Weights of a small transformer language model.
Size: 11 layers, vocabulary 33633.
MLP neurons of a small language model. Each row is named by its layer, matrix (down: output weights) and neuron, and shows model dimensions 325-420. Each number is 128 + 24 x the weight over its row's rms, rounded and kept within 0 to 255. Numbers have three digits each.
A block is one neuron, or neurons of one layer that tend to fire together. After each block is what it responds to, as a language model described it from the Wikipedia text at the highest values.

L8.down81:150143131120150092134118104118091153118149121163136146159135068140119173123137122161148102173157126130115150109159109130162141118099141120136137131141098108104130133163123149081121187107139114068124120107141166079151132117128137169096132125126159111109146144106120121146115123110134103139
Responds to: Plural quantifier before noun. Numbers and quantifier or determiner words that open a plural noun phrase after a preposition, such as in two parts, into three pieces, these categories.

L3.down505:111144160120113146114145119128134140100103107125153139101138101094114124117095180124119090115139149131098123134141116127118106109075167163132097133114109150068131147116106143114096091106162156113113156091139122104171134138151103125108103099137112091152120174115140127124086169116131143112
L3.down567:096066124119179170089115132136133154118117139136124141129186151108092109172128162161110089114116118132086103098167135116154097145114111145085109186139116115137171137072106160129117144096117109100135158098136134116148141124106125129090176102135139173159162103118114090099103130110146136147
L3.down596:104106198103113150100157179095110124120107155150110121125147155131115149143137148095131093129149097127146114115112128139130143112120107164091118127154092091076111132137100142150075135100123111146142169130137133146150148133132140167130150116088145168152169080099122117133146167162088085117
L3.down754:098148135147136107123115090161184116110127148124111110166126108141121134146102116149098102152125132129075136129148095145081120160090111092104127199147121144155138091109142174103143129107115161142131158074119133144149095153103164135119130105150122095141126120111125134134136135133149105129
L3.down1534:151129161105135101100126128116183117107125153105106106092143086124152146118145131136108099101103181160177127121126130099147157152071124144109146173123139137169146132149162138122143104129156093082125131127157131129129116121122169126143154119117101101173105075164170135154131088147148141111
L3.down1571:140120137156095140083135121110111155140151128131088136105118123100109136090143079148131092120116113149143122134110140047168111071105117116156104184131103165097114127119175157131153106129110112134101148161078139114133115097145145126134144126155135102141114091129149161118144111101114144122
L3.down1900:125103126106099130131093134130117115128137100131141149120091097141128094190122116162127113114114121129126125125166117125107121128086101100131144154144162102171151143129110139131123103161107145103115103095082127109112123143120155171124143122124139151098110086127155103132145119157144082136
L3.down2249:081062102095136166125099091099148148125098085106116163129124154117140101131139113165128041112108095149120124128161119114121088097121143134094114099152119096145147169082119101167130111159159122134128137157113145153166107099125171182134148122162135156144103072124139137127127090140140167137
Responds to: Name starts and sentence ends. Sentence-final periods or ")." after names and titles, and capitalized first letters of names opening paragraphs or quotes ("'H'ornet", 'H'ightower).

L7.down42:129125099133130139142142136147140149137152132172095149111103146137079197181118098141091112084136111118099104097106122130155125132140168090090136156128138156145102104120116150169093096124146141127111119123107104153139111161076115133113112102152095156115159174076173111147163127085107105155
L7.down131:162141152100091084134126133116108131118130187100106130137127104127138113082148133124130103103112175119144089113109080129103114125134119099129143110132175111118116131153102129134111148157072131117188127091162115111121129104138155130147113142155138107128165091123117118131127175106148138114
L7.down201:144135143119154126151151169120134101147118130170118098136161112074149109090116124160158132117145152131146121139113083117107089091145123129080153142136123107109161116125106138120108103147125141165145096128172130129095151125124138119100139105101097123096126100126145143102129066087144190135
L7.down353:133154114142130131124128174144103120180121149120099118086141111107107118134104128123137102134150160150130082127116080086119131110094112115097108123122151143140109100144136142130157144126165169100113120129115117078219138151082101144092060132106137136104145122119132115126131061126092110156
L7.down1551:124112156171161114159143138099140128091132132113145155164162135108175126180156134149139095124110156125177117173110145143143138154087152125100112129180118135122134127106121119131130110169123126186130118117104133133148173088185135098146109132152174138138141101135091122112063147137148149130
L7.down1870:140173094100120103139149128140111081122139112134114125120152147132162144120125112123120111123198100107137156139126106112119117153135166120147129132136133120141123103122124125142111057148146127152119167103091145210138164090099121112132184096116128149111088136121148119097063096134088148150
L7.down2443:129173078127133134129118133161142122136107146072129105107130117114136077097132102134146128127147121153112112119099144126139124145146139134156130144123131103126104121088144153122117162134116159142163141148163138114085108160135132136129111129119106128136164137150111179160096113115112136144
L7.down2467:134121159170152106119142117126108101129088130069108145088166158103150071142151141127122131123124135132153120177113132106142135100130170123097100097130132149113112135106137125131087140143129109100142121115123141098111128144149125135133117150134113144142170145111160123104111123111170115145
Responds to: Visual description connectives. Commas, and, with, on, or a number linking parts of visual descriptions such as colors, heraldry, animal markings and artwork media ("blue and orange", "laid on card").

L3.down669:150181153127149087106139120134136102123136162097125131148088108131112131104166126063125129172097106108173146123135137118143072103122155112107146097159158166114147152118131121133133128120127126112157107118142104105165126138126101121140165154178084130124132148166145109109143121164092100114
L3.down984:119151183100114128136139128174149067134120114142108135117147134118114144101123132124139124143100089149129128146161111156082123128196105139116134134150113101079132092117162088106143114128132155120108153124123105136148134136146118158153141133144103129116142124145138118140135110158128121105
L3.down1037:123148137138152116152107128121145091126092134107144148107125140107092114118156143105116131151113084122137117149131150106149103121122133120123078164131121097115182125159156135133110115121134133130184178160146110134162147097159111142125115126166092106127163135166112119084113095122138138131
L3.down1286:102121094130150121112147106109125170088137097108133147126120136100105128150140138141158139122154111158140159153117080117141118188143138138127178145094117129117138167106112104074099135107098116107067112104132122146139151098121100113121136175112127093138155140159105099161121117103148107100
L3.down1549:107169127151129135126137120126126114131114153113147101142094103111132143107138143109109128158155107144155123139173120082126118155108105102097074153133141114142183122134182143123087115082111099085162161138125127132176131171154182172125185137152125117159147140138144091126129105170129131156
L3.down1805:179112098188101148129123132137077091127110132109122084107137140123113121122148125117127102101157146107107115132052160145130115178141111105171130130130127084167127103148058145116156098115135122147096129107125169127117113134118111136121129160139124114131130135203122140130142122112101127141
L3.down2097:108111134153149099138111118083120099121132115115121151103101119109142122147119117098113074080133138131104161120150158115091121126131143119144086114145163131107096116132149141132089101128133154108100165125108109109148129102129106117142126127133148134097128142182172106134121152184118084095
L3.down2539:134140131104131144143100137098120089126099157102109121098157166107136101150129144106108183200128152141163130126118135150102108104091092089112102190150128072134133101159131145131148151095097125136179125126084093118146087145155127147137133098117117115103134130122146130119148091134166108162
Responds to: Post-unit measurement tokens. Tokens right after a unit in measurements or dimensions, e.g. the space in "6 ft 5 in", or diameter, long; weaker: descriptive head nouns like gable, plan.

L7.down615:108126151105167164102102110186144141129122126113080120129134148090122153119152155148159167134117139101109114105140125191128159173124130152111148099134127079188118148183136143101133127137134099146132089181153166110171130129150153144155181089133108103140121112114114117122128103180096152131
L7.down670:131164120135061154114090169149124130191132112127151111147112092178133096179112120106146139142142137115121121114148116157123117108109113127126147138114115132117102080114080107128130139082142149163128147133090164113123123120146140107140120090169117128129093130149087071161173139105141120148
L7.down983:145154101069141188167123137145135113135125094120080147103086157085149125117170113137176135122131135105090125120167110143136119128170104132113140136135117149132057184151150134136112116175115135126112112171168129112124136139153136102110134136082142100136102162184126142106118095123123127157
L7.down1082:161130107109130161130138142168140121173153121154108124089137107117172121130142083125157084133108145130092133124098144137167124124174142065109101125137133114146152126121142101120123102129075127138093112169128095127178145127144155133106126162170145147119090151098149098110117089138078169166
L7.down1491:084140140105161120106068159128134171091138152154116146130128138118126097140104160118134124093110120145122142139162196098158122100132117135132105127111129129075098158144093107161142102166098082102112156141086150123118121108138103141130102129138082124141120141149163126090137128114121113188
L7.down1941:101118150154144093111115134145141113156117105141129124131117065192112152131110117088122070087117141115111149134150116096160109119128150149132095092117148108101160131112113137109077104128128145168142136102112115102120184150188106094108115133173170108105133094094185185106131111159135102133
L7.down2016:130119128132140135131086134117116152158137087112095169140170155153141149160166150132131093119122152117128080116099122190130083157157159167119085160111149082147099116133108127138112113138110103095116114144096120105103121131125193114130140148098130117106117179093147161135156138143121139117
L7.down2483:165105124127144118142137135094133167115135109128149173135083129145116145137110057117135109143127101158094161155160149123147096143124130163134089124124126124161085134154137087147116127125116161165085135125140082108120131190168163108175140154149121115092094159119102152098142137163139135123
Responds to: Word-initial letters, decimal points. Fires on a lone first letter split from its word, often C or c opening a quoted title ("Catch…", "Cymru", "crooked"), and on decimal points in table figures (−6.7, 2.3).

L8.down1472:150136095126152157139135166135146125145131139092131165095081148105163135068132133123134117176113134092120190106138143151161110160127156168106150166096150140127085156164134178142141150178135137116165120090177132125128102121150118067177103132105102114116144121149136162108131079137166136163
Responds to: Numeric decimal separators. Decimal points and thousands-group pieces inside numbers, mostly in stats or election tables, such as 2'.'8, 82'.'3, 145,'18'6.

L7.down278:132105083161149173129156111123138172135130156104146159160133122117092136159156117146159127113114145139115143096175150133167093099167163129130100101145140114095080096133106098116115144149147134158164179116135136145130101134131137106121076100122102120111144136102124123089109109113117165122
L7.down726:130150146124091125154118125151088101111157155078081123203150107090146127127138076146133092139121169094128154098104093148103148117127125157090134088123148198125114137128119158101103091115120101131143162134102136122154104132113122152140120096133131144146160107167098165112113119151087117092
L7.down1422:114135141148134197141147134148086120141165113151143089098113104101130137146123145118119141132143127125118130151153111131139142116127123088164090190107096119140138132100100144119139175142108116111130150136118153135149134134097120136110133106103166112143135132136133123150106146186101156121
L7.down1864:129124168097137097127109131119153141110127149135111129093173124109105093112056105155113121136122120166095112136168122146123116118161137148081116100103174116099113147090128124134156117118135141132101110156124147148143113150139159147138111137076102082109166124093104127120132113172126134111
L7.down1944:117154142135116119123095111140085118136141142079114097141148116154174128105129107119125129146125094143147103130156114079155113122123182154091098082126128102097121134138106140105110150093156124125112127112115139146139106105136086133128165139115131141136114135102192157144087130110110129143
L7.down2313:127104144138140101173132153130175114150134152140106126110129142158101142118126125170158140149113133112139157109140154109146136141104124098108158088131130075119150136119100112133154138130145129139146164169157069138103131130176097098096149112145153153136109129159173183070145126107169099114
L7.down2320:127162124141124147115136085126099142118140129141165105097151147105098137155136122154155110154152130110117102149087121106107128164122156165159143169162080087120120146127117150125148149195111160091194105141139158139188117135110150132111119147088136125132130143144121104170080168154114105101
L7.down2432:093144164137130163107137112120103151133114102131125142106146123165136126134161124128149132141151162124148119127088078148137096090084125118100129105132148084166103136155132121132128152129207109166118128136169094114127154122145117136137149131139073124115148164104144147120100112122152121125
Responds to: Member-of-a-set cue. Determiners, numbers and possessives right after "one of", "among", "two" or "several", where a plural group follows: "one of the", "among the", "two other".

L3.down95:168120144128114123095168151112094122122157121090150109134097163090131148182160126124137094108128112089150122132147118097114136108132151127128138168147115152140119135125137189135141165130129132084144102138124139116118098101077129145081132123109125136170095128162145068109118171144143125135
L3.down221:158173119132129126084139114134097121115124135177161148158115146159090130125141064127090133156141146117115147084161148107121090070094100113151137120120120126153093114122135177126157115118128118102135132061124149099116139136113170124115144146137154159159124106095151111147134134113119144118
L3.down878:126125120143113123118110121132100109148125150147087106124098124097136139113171104167136110116131173121149118124111139194140143078126112108141123139152097138138116114180144173083176122126130189140139104148121154151114110120122125105108172119137125177093128114138135119142110097121093134158
L3.down1112:108107135150128123099166162091092137163093138114093120080113145092149126097150136140136116155148139125145131135146111137135148131155143132119093135144133164112120114105154123141125132112137149118137128141115107120114107092094118160120122142093103120145154100151156124127141108142071092088
L3.down1192:126126124104108149135112113091115088134112103092147176116146156119158131164135140110120168147120117092104178135138189133121093116092121156146133150151127131111109093168162152128133139129145109141100133101116119096125098090137150149120113129155132070133141113124105132134117127115104132096
L3.down2085:098168125130121150164159109151119110121096127132149137101140092129121137108163133125164124128115136130101137141123093194108086100091112123153137135116134138163117117130091137133125144121101124073121134115142136152149145126146108102096111122165148182165156112154110094096095181141100107168
L3.down2132:132096143093162087098095122155163135127124156108058130156116093096123135143103094123170139131105138121128107124139141165140117117169120117116111115149143131104122097085118133128181185135103107122131165097145124167143103143138108134107114069139109106115102124152146147125073126136085125131
L3.down2480:135118145200079141088128135166106108145143105145112159125089111135163106100202099102148090138101086123111182130139111138116130129092128139131145116125079180130116143112129135149116153128142148097155112103078148104176163121119148145115150103119151147136136118145106113110121140144112131132
Responds to: Partitive "of" after quantifiers. Mainly "of" after one, some, both, series or number introducing a group member, as in "one of the best"; also "There are".